{
  "n_head": 4,
  "attn_scale": 0.125,
  "init": "normal",
  "init_std_o": 0.00501,
  "lr_head": 0.00696,
  "warmup_steps": 422,
  "seq_len": 256,
  "steps": 8429
}
MLP neurons of a small language model. Each row is named by its layer, matrix (down: output weights) and neuron, and shows model dimensions 16-143. Each number is 200 + 20 x the weight over its row's rms, rounded and kept within 0 to 999.
A block is one neuron, or neurons of one layer that tend to fire together. After each block is what it responds to, as a language model described it from the Wikipedia text at the highest values.

L13.down40,168,182,187,232,193,171,211,210,204,211,157,170,227,201,178,187,185,204,201,191,224,197,182,197,229,223,232,235,202,176,183,209,220,190,228,232,163,166,180,214,213,191,195,224,201,206,197,238,210,234,188,194,189,183,202,194,189,177,191,214,193,234,197,177,182,209,228,193,201,206,181,187,215,205,182,176,242,224,215,186,197,180,225,174,210,160,221,176,194,210,215,192,166,202,165,178,190,184,225,188,216,214,230,225,177,186,211,186,209,173,190,184,196,257,215,193,187,209,221,200,200,194,164,231,218,219,178,190
L13.down89,170,172,207,181,191,193,226,182,204,171,146,162,211,202,192,251,182,166,196,225,220,182,214,210,233,207,209,206,176,190,183,188,226,196,188,185,224,203,184,200,173,218,199,225,184,209,226,189,191,185,201,206,196,218,174,214,208,204,235,180,171,192,174,206,231,199,203,156,193,181,170,226,174,210,169,236,191,174,175,232,224,185,202,208,224,181,212,228,194,217,198,177,195,194,203,193,193,207,200,215,220,192,206,199,224,171,202,156,210,168,246,202,199,176,243,192,160,196,210,186,203,220,207,195,167,204,208,227
L13.down185,195,164,174,191,248,230,189,203,198,214,209,224,229,182,200,217,196,205,229,216,186,224,202,216,205,249,198,152,171,179,235,178,212,190,175,196,188,195,202,209,223,159,210,185,200,185,185,177,229,193,256,199,155,190,224,191,236,207,188,173,181,196,195,203,212,190,229,206,181,243,192,171,224,218,198,201,198,184,215,188,179,191,212,184,199,203,206,181,187,165,197,198,194,200,219,198,192,229,241,194,194,186,212,188,209,205,190,207,205,181,198,214,166,213,211,229,161,194,180,187,207,197,189,202,201,232,182,179
L13.down284,231,188,194,218,202,188,159,193,226,176,189,178,187,218,212,198,193,182,164,191,209,175,199,202,203,216,197,255,190,209,191,178,199,222,190,229,211,174,188,205,204,205,186,206,202,198,215,200,211,185,187,234,215,187,189,214,216,163,206,216,197,160,225,182,175,170,220,180,220,200,218,205,222,194,252,162,208,212,219,232,210,209,202,208,214,210,201,189,193,212,191,178,213,179,224,219,211,222,201,227,214,188,216,184,197,223,223,230,229,182,198,184,176,187,182,182,192,183,228,194,212,170,185,207,199,180,228,189
L13.down685,186,219,192,206,189,207,192,198,223,193,182,225,209,187,195,204,156,181,166,214,201,185,221,213,200,208,183,175,200,209,233,185,225,174,175,223,196,194,224,207,199,168,232,211,173,187,198,207,236,200,173,205,196,210,191,181,193,180,184,198,187,216,226,176,191,216,213,163,232,201,196,200,168,199,239,226,213,172,175,190,237,189,249,185,185,212,191,198,180,221,207,229,216,204,194,224,161,212,210,178,189,204,191,202,201,219,206,188,247,212,228,229,196,205,242,188,183,164,209,139,193,219,189,179,174,180,193,207
L13.down698,180,239,189,181,208,195,169,171,174,187,173,222,227,223,216,193,224,204,221,218,188,199,211,214,222,171,205,211,201,192,218,194,238,204,207,198,206,217,197,188,209,181,185,188,171,190,165,221,181,220,215,202,201,196,183,196,233,208,185,225,198,202,209,223,204,227,204,185,209,202,187,173,181,169,173,176,202,202,227,202,161,208,188,179,196,205,226,202,179,225,193,207,178,197,186,194,223,222,159,215,234,196,235,183,202,199,217,164,219,178,223,213,254,217,184,156,182,175,192,204,198,198,199,210,167,187,189,208
L13.down735,232,195,173,206,187,213,235,208,165,182,200,175,203,206,177,185,195,223,222,212,210,213,184,210,179,201,219,202,197,213,204,168,178,202,202,214,207,186,224,201,232,177,195,197,212,211,191,207,237,210,164,177,231,173,198,213,235,136,219,231,237,178,208,192,211,187,189,232,189,193,204,202,211,188,193,190,218,195,165,186,211,217,242,211,206,178,171,186,222,243,229,180,206,217,194,213,187,206,185,194,218,209,217,168,213,205,212,208,227,188,200,212,227,198,173,199,180,221,170,191,211,207,169,195,219,192,189,185
L13.down740,190,168,187,213,178,201,213,196,208,234,220,191,186,211,215,197,199,238,213,230,200,201,192,170,176,227,174,218,189,201,202,197,142,217,197,229,201,217,189,197,183,204,169,174,234,234,229,199,204,204,205,180,231,207,209,174,156,192,217,201,181,200,178,190,203,183,158,218,198,193,221,213,191,199,169,206,204,198,177,181,194,209,219,180,216,212,164,182,181,194,229,190,186,193,208,216,157,222,194,167,195,241,215,223,188,229,203,206,207,241,202,175,194,192,211,252,197,181,234,221,193,192,210,202,211,175,216,185
Description: Date-slot before day number. Space token right after "On" opening a sentence before a day-number date, as in "On 14 July 1972"; also after "Date of death:" or "May" before the day, and weak word-fragment cases.

L20.down373,179,185,210,221,208,192,157,204,187,199,229,175,185,190,191,210,204,231,216,245,246,199,226,193,192,238,198,203,236,186,177,168,214,174,173,185,224,184,206,208,195,156,172,198,199,198,181,198,204,185,193,219,163,203,208,202,199,194,161,185,195,206,211,189,245,216,188,223,209,239,214,202,195,167,218,183,214,211,180,191,204,182,193,179,157,178,211,200,193,213,210,222,243,186,160,183,219,181,181,182,193,228,180,210,190,173,232,214,179,206,200,187,219,196,216,196,185,195,181,172,213,226,220,239,220,214,242,147
Description: Mid-word fragments. Word-piece continuations right after a word's first letter or syllable, such as t-er-ritory, t-our-ism, sc-en-es, plus spaces before dates/numbers.

L20.down557,198,161,217,214,235,209,226,211,174,200,203,236,227,181,225,177,186,216,180,166,195,208,185,185,175,197,188,172,221,198,244,257,178,191,175,207,184,215,185,173,202,216,169,193,217,222,217,228,203,183,208,199,193,196,217,169,174,238,208,196,235,205,176,212,212,198,193,210,196,179,170,211,203,190,178,187,219,189,190,216,214,193,230,187,201,196,196,199,186,228,209,203,187,188,181,178,186,189,217,204,190,194,228,192,241,214,232,224,240,230,232,192,199,213,190,176,198,198,182,172,199,182,209,210,231,187,189,213
Description: Section and table headings. Word pieces starting Wikipedia section headings and table column headers, e.g. Party in election tables, Distribution, Personal life, No.

L13.down122,234,183,220,206,207,188,177,179,206,219,218,212,179,182,202,247,193,189,177,245,215,209,208,217,190,208,208,192,210,203,208,189,209,231,217,232,212,174,231,184,206,209,170,200,210,173,226,188,206,185,189,190,190,223,180,221,206,221,170,172,235,187,226,180,186,192,196,207,264,193,172,188,206,220,174,168,229,200,217,163,185,184,233,202,166,177,228,194,228,183,242,188,164,199,188,193,197,219,185,213,206,187,204,206,231,202,195,233,198,229,178,181,180,225,214,174,189,210,212,185,166,229,206,235,182,194,178,189
L13.down260,205,191,214,222,203,201,230,200,199,182,178,195,181,208,207,220,189,223,193,204,206,205,202,171,206,208,197,199,208,195,183,210,220,199,238,231,162,162,221,195,202,229,176,226,185,178,174,217,189,218,218,216,199,214,206,185,204,250,170,197,195,213,187,201,223,205,204,186,185,178,200,165,208,171,162,202,201,225,225,181,234,186,236,211,229,177,200,232,200,190,179,240,209,209,186,193,218,186,190,197,200,224,184,188,191,207,175,215,189,158,213,223,212,189,204,197,167,229,174,193,182,217,203,181,202,221,209,203
L13.down332,206,189,207,194,213,171,179,164,198,213,225,197,206,174,203,206,174,198,207,205,226,190,184,194,208,186,178,193,219,211,191,202,191,181,204,197,200,192,212,178,199,204,182,199,190,233,227,198,188,212,217,237,217,206,169,198,200,198,210,205,205,234,225,180,190,168,213,164,204,215,231,176,241,173,155,190,218,192,195,187,190,173,163,172,217,225,185,205,191,201,209,220,236,192,244,219,212,155,215,155,173,233,216,198,189,213,238,218,184,204,201,178,229,183,231,186,202,186,219,215,159,214,168,189,200,202,180,198
L13.down415,179,215,206,207,229,184,192,221,224,200,197,183,204,179,227,169,218,202,205,186,210,193,228,195,178,163,178,179,221,187,232,194,245,182,191,170,227,210,180,214,185,211,206,194,207,178,190,220,183,221,218,197,188,210,178,186,194,182,193,167,200,188,218,217,207,196,229,217,209,180,211,185,220,179,222,192,181,213,210,185,209,174,187,209,194,227,217,231,184,210,208,162,222,217,207,214,211,213,213,208,173,218,192,158,185,176,185,191,184,220,209,210,212,194,214,239,209,192,193,187,213,170,194,256,185,177,213,201
L13.down451,175,203,215,195,215,209,202,170,208,222,151,176,229,215,187,220,239,223,187,196,182,164,243,210,242,199,204,199,177,210,212,229,240,208,210,208,197,193,205,194,184,230,197,181,179,194,201,227,189,212,185,224,233,209,189,211,207,256,196,199,193,191,180,207,167,211,187,242,196,188,169,185,205,170,191,195,144,232,220,199,202,200,191,193,204,178,183,224,194,199,212,204,223,206,183,188,169,203,189,188,227,192,202,201,183,198,178,191,229,188,226,174,182,201,217,226,220,168,200,171,173,198,246,201,161,191,221,218
L13.down559,208,198,210,159,202,218,169,213,222,180,216,194,177,223,190,218,228,184,174,189,185,218,192,177,237,196,199,203,229,208,198,177,210,243,204,195,180,190,203,211,218,253,146,193,215,191,197,190,203,208,195,219,190,185,212,133,211,199,218,203,232,203,221,205,159,205,211,195,212,190,201,172,193,211,199,184,179,177,202,188,184,207,173,223,239,205,187,199,203,218,206,201,181,194,192,206,218,199,236,176,217,201,190,162,231,187,249,189,236,177,192,177,191,177,200,216,204,212,227,176,215,192,204,185,214,194,206,245
L13.down721,243,186,201,194,226,197,224,195,192,206,234,196,201,231,161,215,219,197,190,218,204,199,209,214,204,190,208,245,225,173,238,155,153,217,184,185,208,220,201,227,192,208,187,165,172,211,179,210,190,203,212,240,195,183,235,171,197,227,202,195,197,203,205,216,211,185,186,231,211,199,209,196,204,160,183,175,198,202,165,224,191,194,186,245,208,206,201,192,179,181,163,214,236,215,182,206,190,178,210,231,189,195,205,183,174,194,196,188,217,205,197,194,205,186,182,181,245,204,216,207,234,160,219,213,178,181,159,232
L13.down746,214,169,235,178,186,175,187,196,217,211,244,203,180,212,195,166,195,209,191,215,210,195,212,193,179,179,197,214,158,191,194,242,204,190,216,184,194,191,216,175,188,226,185,228,176,202,236,172,185,180,216,180,191,185,177,202,208,193,197,191,206,202,224,237,238,171,218,175,187,217,204,211,221,227,203,193,185,208,198,174,187,218,232,173,238,198,185,162,175,192,184,207,172,203,215,206,259,227,212,172,207,168,199,187,213,188,188,157,192,225,226,179,183,203,198,171,213,204,208,153,216,220,206,184,199,211,216,225
Description: Field labels in infoboxes/tables. Word pieces of header or field-label words in infobox lists and table headers, e.g. Succeed-ed in "Succeeded by:", "Pos." and "Rank", "Species:".

L21.down74,223,197,180,210,198,205,196,204,181,223,215,219,214,206,193,239,177,161,199,205,192,205,186,199,178,222,199,249,177,186,181,236,200,213,209,183,202,180,221,182,191,227,194,185,192,173,184,209,195,163,209,219,167,200,175,231,220,217,217,190,207,214,230,185,215,206,185,199,145,168,185,206,220,195,178,140,208,204,199,227,206,204,201,189,190,170,193,218,216,196,176,211,197,171,214,189,187,163,185,213,191,223,208,187,159,198,182,219,200,211,194,223,213,212,191,197,210,229,214,230,209,209,222,206,169,173,206,171
L21.down158,190,195,169,212,212,187,208,178,178,225,206,200,204,175,216,194,208,202,182,184,186,169,223,202,212,191,240,213,176,182,194,196,194,189,201,176,218,191,220,193,198,177,237,210,175,180,168,184,223,185,193,183,186,214,225,228,210,237,202,188,184,197,228,183,202,189,197,187,184,223,234,219,224,194,193,176,225,181,187,244,195,192,190,174,199,190,204,198,199,212,189,203,220,158,200,197,181,195,178,210,170,171,197,185,210,238,201,209,185,193,233,220,240,232,196,235,213,203,223,217,216,222,180,204,215,190,177,176
L21.down198,203,217,235,214,223,170,250,198,206,207,205,190,210,145,184,201,218,205,227,198,195,205,188,229,180,216,213,194,163,223,202,196,226,240,187,228,148,212,214,171,192,197,173,178,210,186,215,194,230,211,166,181,194,198,198,223,216,187,163,211,189,190,190,166,226,161,176,164,182,203,160,226,229,178,204,205,162,232,183,175,194,195,218,181,212,149,225,201,198,182,213,211,206,184,200,217,205,200,203,187,199,199,204,200,188,197,177,206,201,216,201,178,200,214,206,233,206,182,200,205,219,206,175,212,188,195,189,200
L21.down362,180,203,197,212,219,229,186,209,137,211,186,180,201,225,231,226,212,206,196,202,208,194,231,205,194,200,213,223,221,211,188,144,197,189,202,193,176,195,214,206,184,167,193,209,196,215,198,200,232,192,199,164,219,203,193,193,219,186,209,237,193,220,207,150,197,210,206,223,212,198,184,204,183,193,159,140,196,200,189,234,227,178,219,219,181,212,205,184,216,194,192,183,227,207,193,203,210,161,203,241,202,216,189,214,209,225,207,160,218,197,167,205,199,165,218,224,171,236,216,216,220,167,206,228,202,212,176,173
L21.down466,196,185,167,201,226,210,157,195,206,203,214,198,200,182,203,185,183,202,208,237,150,203,218,220,218,198,193,203,237,178,214,219,197,164,190,218,210,223,236,230,218,227,188,193,194,201,199,238,228,197,222,193,200,202,169,200,177,204,208,232,198,208,221,171,176,191,202,223,202,193,236,213,153,163,174,164,197,206,179,224,176,216,188,207,186,193,178,220,204,234,178,246,202,177,186,171,205,189,227,209,211,164,210,189,218,193,178,221,182,205,213,205,196,202,182,182,179,221,213,223,209,223,169,204,204,202,178,198
L21.down526,184,201,209,203,197,222,211,186,202,236,222,203,204,190,186,165,221,197,217,196,188,185,168,200,176,205,207,215,185,212,182,189,167,200,207,226,183,192,233,213,188,238,208,200,161,184,201,206,219,182,174,197,185,157,210,202,199,201,210,220,224,246,224,210,180,192,188,205,203,201,204,214,199,169,178,163,169,199,211,195,224,214,186,199,199,186,216,215,198,184,239,175,190,161,189,183,184,183,198,182,185,192,187,199,184,234,193,205,195,199,241,190,273,216,197,145,196,209,224,222,177,216,184,212,189,187,232,237
L21.down606,180,220,218,181,206,168,213,193,202,215,225,162,193,164,214,206,209,161,207,224,198,190,185,196,205,189,193,188,213,235,237,188,206,211,189,232,203,206,194,157,185,206,193,214,186,176,169,202,195,211,183,201,229,184,221,170,224,199,217,199,234,205,225,232,208,211,179,199,190,208,189,203,197,200,220,195,175,198,178,216,220,197,155,208,209,197,212,220,199,163,197,239,214,181,218,178,215,220,246,194,196,206,222,200,195,197,223,202,168,195,210,194,221,177,183,187,156,181,200,157,191,234,200,172,170,226,187,191
L21.down692,185,191,217,196,204,177,212,189,185,202,237,202,217,210,200,156,211,172,210,211,223,214,186,213,202,171,209,247,189,196,228,229,212,216,204,180,218,209,228,187,198,184,213,185,188,171,215,205,185,217,187,222,200,168,170,202,198,206,186,179,176,272,197,166,186,197,150,185,199,218,214,235,185,218,201,244,199,205,238,211,190,202,180,181,204,191,212,207,198,200,192,237,209,221,181,190,229,206,191,257,228,190,182,200,196,177,187,199,195,176,200,224,245,207,230,246,183,224,214,203,213,185,184,175,195,214,190,221
Description: Date-leading token fragments. A bare space token just before a day number in dates (on 30 May, On February 9), and word-initial fragments like l, L, p.

L21.down126,199,197,181,205,199,199,210,212,173,209,190,247,225,198,216,229,183,203,211,196,177,206,215,171,179,190,193,186,171,180,185,188,217,211,179,207,212,197,262,195,208,191,197,233,221,198,243,194,210,191,193,165,180,207,209,184,216,237,241,217,198,173,215,217,200,204,167,170,190,171,173,194,212,189,212,230,169,198,193,214,186,183,193,212,198,232,201,209,216,210,226,197,178,206,204,183,182,181,191,202,255,184,185,197,227,185,212,173,203,205,204,189,206,211,195,230,167,160,211,217,205,213,208,193,199,217,216,205
L21.down267,202,182,186,190,217,228,227,186,152,160,190,219,184,197,195,194,195,219,184,204,225,186,186,249,204,189,198,191,201,148,182,144,218,189,197,192,196,159,219,199,181,205,233,216,164,187,214,185,217,205,164,181,234,191,219,179,196,194,206,192,233,196,256,239,205,190,211,196,213,190,176,190,191,204,211,210,195,228,245,237,192,176,188,222,234,185,190,191,217,197,215,207,163,242,202,216,233,203,182,202,211,230,220,208,229,183,192,240,217,191,194,221,203,199,180,215,202,184,197,223,192,206,167,189,213,209,222,174
L21.down288,195,212,214,189,197,223,208,193,202,223,241,196,193,183,191,213,195,220,210,217,185,165,212,209,235,154,205,175,204,164,211,169,215,205,194,208,194,191,177,217,200,238,193,204,205,210,209,232,192,182,177,177,182,149,241,176,193,231,225,154,200,188,191,190,212,181,221,173,193,161,207,220,198,199,194,225,221,217,162,188,239,177,224,194,221,238,207,199,191,184,201,166,185,212,191,183,220,210,211,190,173,162,180,211,187,221,217,192,178,233,169,177,182,239,180,182,175,219,200,183,246,188,207,191,197,226,204,190
L21.down517,193,243,212,205,201,188,213,180,187,182,198,209,217,192,168,155,182,220,223,165,200,158,192,167,187,163,191,183,189,219,192,236,212,198,203,188,191,193,195,165,177,219,223,167,190,188,181,193,191,190,220,207,182,192,220,219,219,211,164,196,183,161,176,196,183,192,232,213,207,194,202,207,222,203,228,151,189,205,234,187,206,210,208,242,209,216,229,240,200,213,162,190,212,191,196,203,226,222,238,184,201,179,193,196,222,179,191,239,216,193,165,184,181,203,213,199,201,213,203,215,220,165,185,211,196,221,227,207
L21.down609,182,135,193,184,183,231,174,217,237,227,193,190,196,183,185,200,179,220,189,194,203,174,204,164,218,180,193,201,185,190,207,193,200,248,215,222,194,190,188,233,197,200,205,193,187,157,196,193,164,189,185,186,211,200,196,175,264,203,219,185,170,228,176,237,212,161,204,236,193,192,211,201,187,177,206,190,202,202,178,187,203,199,187,179,198,213,236,196,200,170,175,225,204,186,201,237,202,216,177,207,201,147,215,237,216,203,214,234,186,191,215,188,211,178,192,191,165,199,184,196,204,179,210,179,181,194,168,193
L21.down633,227,218,214,216,200,223,212,180,199,205,208,201,203,187,186,236,196,164,239,204,186,233,246,204,223,190,179,195,203,159,217,202,174,198,193,196,212,190,200,187,198,209,211,168,236,213,189,196,189,176,219,207,195,197,183,191,185,191,205,214,216,210,232,200,222,196,180,187,191,193,198,214,189,209,240,183,214,201,211,186,220,167,198,238,218,232,201,207,209,221,208,194,142,196,222,225,193,210,202,188,191,227,217,229,162,225,213,175,206,245,190,174,223,190,198,190,210,192,206,225,198,205,187,191,209,201,217,190
L21.down635,231,209,203,226,210,215,186,184,179,192,221,175,217,179,203,182,204,180,222,207,178,214,190,164,202,241,189,211,230,201,215,173,175,177,219,217,191,209,212,162,180,203,213,195,220,191,175,209,244,203,201,205,192,185,202,222,225,208,170,180,189,172,207,167,200,203,199,235,211,211,218,237,208,196,207,210,212,210,197,165,204,199,181,199,208,220,202,174,200,234,197,219,204,226,202,191,173,166,205,186,209,156,216,196,176,200,181,212,178,219,170,234,187,247,189,172,212,168,166,176,214,217,218,225,209,196,200,202
L21.down738,186,219,206,204,203,218,214,191,167,196,251,208,196,173,186,212,225,222,230,201,214,219,233,221,239,181,183,189,197,221,195,174,187,171,175,218,182,209,199,190,177,192,189,222,172,212,245,232,167,205,185,193,232,168,169,190,205,176,232,204,183,220,229,197,196,220,191,179,205,183,169,203,197,166,242,214,208,219,175,171,221,203,193,209,218,229,181,221,186,205,217,194,192,198,220,204,201,209,183,197,196,197,198,179,220,206,211,204,173,158,197,182,172,197,213,204,206,178,227,207,196,212,225,193,206,211,164,166
Description: Structured-layout label starts. First word piece of headings, table column headers and infobox field names, e.g. stat in Career statistics, Away, Demonym, Population; weaker on word-internal pieces and "et al".